Part of a small language model's weights.
Size: 15 layers, width 384, MLP 3072 tanh GELU, vocabulary 14218, 50M parameters.
Architecture: learned and rotary positions, biases, tied embeddings.
Training: a variant of Muon for these matrices, 398M tokens.
MLP neurons of a small language model. Each row is named by its layer, matrix (up: input weights) and neuron, and shows model dimensions 192-383. Each number is 128 + 32 x the weight over its row's rms, rounded and kept within 0 to 255. Numbers have three digits each.
After each neuron's rows, "fires on" lists the tokens most often at its 100 highest values on Wikipedia text that the model never trained on. A number after a token or word is its count.

L2.up931:154157153147111158080061150181105157100089148056172131137141084173122096186141116149128142132166081123110219085140152133122158102112139101148150152101069128092089114103145156117116125174147151111079086174129144134115137156123070142154137184147129167171149117094143118113084052137101112135107091158122087088140139077083167104151095099153160156125133148106147170127073102140194160149137155136109165127191145119143102104099119125120142152120142135070217112119124151095130093089088145134156091111098190158115112119092180086212122154146140077172138164134124073099115086100138126148
fires on: "o" 15, "os" 13, " of" 11, "ator" 10, "ors" 10, "or" 9

L2.up1075:140055139155142152100113162086138115114187115111045101137115135102140115109170069118155120123139097160095093057138095162137147140106153130147176087147113143104127123095132108118076162145137137163094195153194104155096160201209129121104095149129201110136058133122132157195137131080137142187140178127128083121101094166141135093107138076116119124112153173107202201226120047172150136084112129099112144135133070107156161131103098106125140110092148133118132102099152131213127091099141121166122123185119110107107132100098087082127127195130126125145171170134067140211206162083102140101
fires on: " to" 22, "d" 16, "ab" 12, " of" 4, "as" 4

L2.up2986:152116135189123113108088135101142109165176187151120105132055156136131121136227108194098104017145068103104163111152095143100113130152140072093138097098103144106099122156147144107129050175144168068108111178075142110138179164088147138143178083093194171143169158119125168143193125105120165143124132121184157096115121083131156133139106142157167154134140063166142120105063137111094096154099148091114119133187153123087136114123066185124178149110141104074114132113188158119202095102182173141117166143104134102137123077163164124167115092105128081082068065098151073132164152152150107164
fires on: "us" 17, "os" 17, "as" 13, "est" 6, "es" 6

L2.up872:138087076115145104154160166118171196123136179141049090140130110170138130167082187123057170154104118121168142109136077124118114159118111066155145104126150200153140123116086090142173150175186161103140115147059134144164119109166129079120109139175096110129145138129151129114122123131093130129156111138101109115183104143123098086169174167130158119134161134126111172151166111157165157159119179115064128164170120142168140133130114163101156241126127147101121143082186092123162123126139113132149109136139109168096147111107101137109162122104111047112145108089152133149142121219153098132
fires on: "z" 33, "ard" 9, "ed" 6, "el" 5, "ing" 5

L2.up2357:133099151086088163058176123136125171102136134093118090147118173143161101154126136130139121172194137071157079065147151145113188145128105108166125135109173176121092107130098068144164136156080101124129093112153140138120125091110125133143100086159144114164135088102146130082119137121076174142133106124158162106120104168142165131102098144098123126150208206144090118076130138058071121151110100133162144101106130163129099149143119187114144176128114077085120102127115059048126141084174148176104085132106115114086072160136131103185126132137168099102095106176103156169123131157145092120
fires on: "t" 25, " more" 12, " to" 10, "ll" 7, " int" 5, "th" 5

L2.up1535:137110089123167142122125128140192166180141169107105114093123085073125108136110128148105140104080091129080178119184071125120119147190126159146170171113156128164159127128126097149150156098102145100133131085134172151115123105141140146129094120073143148122167106131134159144190147153139191168147168159138111156151119064113134097109136167056102119177137145157112070121138091181109127118111139086132115095137132120071173121178128153084157144158145136128139147161184109159118123054108116120107125188089083178092134086079093053143155082126113136052153155108138112156182149172126121142
fires on: "it" 21, "ed" 8, "us" 7, "or" 6, "as" 6, "el" 5

L2.up507:102159134110111161138075099072104077111145128091169178147159128156073160125102108085166128134176163154129105163149159098148151116086140069141183137107146136058169106120163153114121142078102151115061142079184173148127077133055122111122044178086113136081116088116122173199095053131152156193156125124139108113080161131179133068126136108146110181151118167187088110069134087162173144100098101088105120124130080125103184144090117172110164120062071176145084107114157095131173073087141122112133111145142124101127167146114151094171140160128124102143142130119068137154138114147169139155
fires on: " it" 15, " the" 14, " a" 8, " their" 8, " his" 6, " its" 6

L2.up112:149113076109124097123142159155171154126158151096174104164143153115111106065162076156040098062106029111148109125149123133116153097084143095116145168112170165165131098073147134090137118114120173101184100101133154122157110175136117083132120124175126145162144115154117151133134174179157117191058113163088132122176097093151143098170140103108118094108080148164104081129138201094142126127176135144074130135136124089130156164124088173117113179107142154086083113169158148152098147194141128115169180106125136089210146091141110122160105116073136118135157116088062087124133085120176112129
fires on: "al" 15, "e" 11, "ir" 11, " higher" 7, "ore" 7

L2.up941:112169166138130139148098170125139091157143154137113129113169128139099113126133102186130119092130109087099159166129147096104072125142171098126164092143128133127077098178162101175103111112104105101113113120118096159125138157172156140153129100106100156134196085016198122201159178112104116141082139132131063138112139172062167145095096108176142112072148140074157135136179172137060153104101120110153140096147111117125104158093133142142108167096132156112108110126154153195144123151095074163092134102136113140143131122137140121144094189127123118093181118152078199157178127103119138170
fires on: " to" 32, " of" 25, "و" 6

L2.up1870:080080095143156151142091095188178119132081092105097142148189189145140126159128173121175076147105102103080095127118128109185137079092137122104151145105172101144116146118127073184120142131117171078125074118124112172098138094080216145147112085144123125121097166170120145134154131147113120176100070122148121109198127099028150161106166136120056083135106108129125128143171115137155141133204148134166110103129179038195123107101157172115136110155128136151172096154183084106120090105150139122130133118090116100097085152076119177153174118084195144125125113162139118135119112157133116148
fires on: "==" 84, " ==" 7, "===" 7

L2.up2110:170153192172151064090101096117120151064079125122105136140129107110127201137101115106160065157191107175116172121139143135109161117084094198156102105142098065177156160108073135102093183199134121114091097099095104141104107150106164148144105128119095150109088116132121163128145056127140162108103157121122136113140104124129088078174116103151111116086145167149180161117144073082123092163179131142069116126136122129178155130135178162144077106118086079147111095144197058110087167126112138175114120183101106222104115094166098144165069151133155134126120151141162144089174146221118126168
fires on: " in" 46, " of" 7, "western" 4, " F" 4

L2.up2997:130149190149074128174128126121136169068104116156118126134062167108173069102118098103078129060131102133186141118123094138160170118067149113117130159092154143118149121112091085119106179110107126116165187157088127137139136155141124128145145136127162088166121090141157155158209141153125041175094157105169206112056115111093072124132141074126133164109122173127082102124148139145099129105170097099143158165122095108160117139170182140102086186112139125160083137114109102081038106089127101149118135089097147176172071132147179132139119080126178161107117081129113114127105140205038123164
fires on: "–" 26, "f" 15, "em" 8, "el" 6

L2.up1013:155083138151130145136127086145118145100153052129149105105114126122155200104110107127149106157119158189109084129186148144098128163113166070136122076143140112111144080162098117141194125142133200180128155128095171161087196124092171094180087159163154126183126117170129130186139113078149100096131164073092128128110128110090124113119093195128123119053144101150080144182141111133129115064124129140124069100191143122134177127158074100121101135088133115142071122079097123094116154098146222197136126176181153103130147076183152132160138151087144128160065121132160099158183154095081146138
fires on: " of" 18, " to" 17, " under" 6, " on" 5, "use" 4

L2.up1505:179076160105113111052136128151193129135105141086131101154107125140120190112121188142145167129152154085169138097117105127153110116064158159106118116141113101131143071188161127146146159161098077108122172131132122159136113115079111102110124165124149139130111166099157137114088083133158116097128143132109142143121105144131133159102081166185195232083148091107143167119093151110138166190143138092133102186122080149129133183139134117103136126143127114126123169126154088105163081115112148114113123143139144085131169161128124171097126112028157093136145161136159116140147123109086154123
fires on: "\"" 43, "”" 11, " Qu" 7, "$" 6, " you" 6, "\"," 4

L2.up1502:106131073022127154094103100119091133089141090106147121191122190161135102098061161101142140159202081132113114150080159148154141168127149131142175152113055128081152137134118104103100157096114161172115131171132097078139154147046147137120146157084117157109061120156103121193136122158100160121195088181102120127132095108127114123063143110155177163154110133136179142129125161130165094084190070164153108152108162111108146138131133104176120138137166105112125106186153137120113114140098195105163098147125132143128162137124147111147080084145109143145138063090089182163157137138104137183
fires on: " a" 26, " the" 10, "un" 9, "r" 8, "h" 6, "ua" 4

L2.up2363:119127093139163151138089133110186113118079135134104198099124154165164128131076137157133124167151186070073131102117108141209120140061147143096115091113115128140158176139118136094144127112147149087034138112157135133143097089082166120125108134131108101155104119128127129162117113115116106104116086062123106106160177154056167171089157149126069068116127139094145144064143118124115116160141146140171028123145170112207146097098134214121160134141163156154160132128126122062170119126103131213122137145099078130152105134192111173144164126057167138092135087186209126131120178135125134139
fires on: "==" 56, " ==" 37, " ===" 4

L2.up209:084154111147080170083104130102171121125128132135120133096104067174157148054110105089179181091192086108082130138048133112118142139057125172130151114163127139126093128136115115100127144105173134137127126170218106035168159128156124152102111183174112155155097184136149125113156186102132152130160104098183182168091121086133111148117085089141130192096176204137045131054101142096134101130099099132129147105092091132115130114142172108139154174131174205138084131152209075124113126176133079150110145143094142171137160150133050123152153155109174078153098109139196120137087123121157142130
fires on: "-" 65, "–" 8, "s" 7, "d" 7, "w" 4

L2.up2028:169117156155146140081113087098150097104188080110101167147089141169102149139106162133193154147094119152071036106121149170138117186119094157110125099135069174149098173132099147120163161152128134181086172137093102175110092130109063145127163124116098125179088195114096076103169169129108159125104115120189170111106105176132116110108118109144063094145116163153150118182140106132117148071144138156103129136136106132170079149154148132128162094147132113157137119197106087119093168095072133153154066138164110163153148071089156152103098182164156176169061059129163111091130152179147165136
fires on: " of" 26, "g" 9, " North" 7, " in" 5, ":" 5, "d" 4

L2.up162:149174121133092154097075145113161158098099169054124171109126093136175073123126166163191179126145127126160151128119153061173109108085162148168142045151107159110149133091129097157167147105153125155154070140140181138145136174192069114186089185118116090129069166094121107141049067134145082071111113097152128169126146107082125161221140072104106169098138176144163093160158143199123145104114139126171104138171121159082161159091161119117154156106124119120180132090139065102151080086111148109158122095098133143123112108137148102187119137152123104090136167151152112135130176098117160121
fires on: "y" 22, "ant" 9, "s" 8, "a" 5, "ator" 5, "o" 5

L2.up2411:200177131120074100079120131161113123121123088161144104120157174113161148157079132210146103169137109119144114199158156144208142187122095144117172159095137082126073103180113127089121090165122135130186111141120137099115129106136112121166085120081116153113119172173108216104117210134139139147142084156112168068097048117082101124114088155136154125156081135183116094206129122170219137168143134074109123122102068183129138159170132109114115117133155123158115120167099140127111161139070132095180139098138102090115118139099154130139175158165093151112153202163111128141157180124093124138
fires on: " a" 19, "===" 16, "'s" 12, " of" 8, "|" 8, "ie" 6

L2.up2881:135119131115130140099157029158132141167143124108095146126069135108096179140115051109120154152172128153132087162143160169176159106097163205099120086147102108125094132158085114154122163093139118034123155108090073150069081149127150131173102117191092077110070169131143164134097123120103134146136077150149129106160127104088114138090139140134160144151162157149142163094156100187205165116155073160138110129152074119143126161140065130187172124144109152126126062161109133152127158076101121125187168127110118177156129121158109065147120093130129112099104152180109090168155159174121144090
fires on: " with" 33, "″" 11, " on" 6, " in" 5

L2.up2853:144125113122123191114167121143191149078131127108140121104164210098111113085113135116118123136155089130146150106114120187146166058109098165164148210142158112112178138083166136139035112118146137096149125150155151168137135088151121123121109177114063111114159063149127127115141106206106091145142103166138147146094156172066111085099135125180136188154085089146182147152170163146172170160117108120128119079103112060093120138182189106152133149099094114127153140123160101174145121129132130138193101138133068099146176080112107123120121143104078147075180197156167075164072163092116136130
fires on: " =" 50, " ===" 31, "===" 8

L2.up2578:103130127132119133072079107114156109134083114127037096132147151122158099128125158124062126117107093134199139177173094125186135089156144133128096145115120117082104121086098064117104117095136116108112088102121138060179145119133151139074120169134213065141122147150141090088105111166139146120132157168207091187114136112091186135122108139154188140172117092155121145178081096145148114094071143113146118173101167127137123142111087170096140144121131109118148133155157148131178122050175124087175105191105161150072135166117111042153082136152107136119116081146076071139095130116085147116
fires on: "is" 18, "us" 13, "y" 12, "z" 7, " of" 6, "ator" 5

L2.up2397:135137091158142114077157108122091117165113101130179191050097150176142134059118164150114136101113161079113090118119111155074136177120118089131147141107126124110080125166113097156081131131112120148137090099142197100113141148109174142149131099137088156159173119095129134146147113150095117112102121096170187151153067098112051106108098081163136103166193076138115102138100168113092119107081108073068124136166161109084116103175200126150127040106112179133137092097066132096134133125191125104100137139167212172114157081200100130107146084119110110126143124161118118170102117081136166184
fires on: " States" 18, "ul" 16, "Z" 6, "SR" 5, "stan" 4, " ar" 4

L2.up409:113127076144133129152088104140122172064172119126149107157104086143103150104101167121147124108148139162161168129177071148051138095148119141178132076153144090109122135089110141159080147152132144145060178145133131092090178164147058144106161129135154142130117175168136119102134109167163156173169153158110157098151089158145109098144136057197099134177187108122169103144085137125107097185169170098151131183122128151058145124130133082134073112114150132113131125047155075085146118056104161147105132139069112165131097057035132085169111141140072131089115124114147123145059091153112118110
fires on: "it" 22, "St" 9, "ed" 7, " that" 6, "in" 6

L2.up1733:156133163189093152075120086166128132098145092082159156120093077167103113119138113138142157142167083059123159168151086103031107138216134094090092129184124124120149102180092127149082173174089139172134114155117089136100130145075171123091115084115100147120127102105154136095157084086126159119110113081100106126126129101148124094130066101164142142114160069064121058222077142149134115106144088031143206133139122146168124151149080108169094148083122173149099104137146181088151095117064166137196133123170124150147123116097154144129117125115135136117126090149064125114134104082164109130
fires on: "in" 49, "ul" 12

L2.up964:110115134146097178107106093118118142107129105136124135075132133090190133154087153168174106230165221124195104089186123162147082176153116113142132169100105154125126126126165123181145104059163144100120096066138135167145123069105130142085118062123148103140141165184118165194151144133144121123088122121117130082183167108080141178175151102153099084123120071106113166139143142106144107137123108217142128084132155109135169086121139144130100114117128137197052111128159082106161071126065189106118178098165163091090131128144126171131078106127195103134148176156182061147171113109140104143
fires on: "==" 17, " rel" 16, "Bl" 14, "." 12, " ==" 10, " ===" 6

L2.up247:130144161175152096152087102142160151139144169183209115143102060146142173183155143137086139116155114131106120136074113127119130185118123107125152135152179049088127198132134121137113128166166084165116107151095130113084116069187143076162128184115095154169136123153104107125132100105108148098051139052101106072172100060136100126093121130187147175177090142171052129146145125092100139139178135111097145168118121060109054108131194145083119148141106179144062148153125133129121136168088081145135208131120145086088128146118108102172146081163169137109124103139152133135131122147108149157
fires on: "S" 26, "-" 18, "s" 12, " from" 9, " under" 5, " of" 4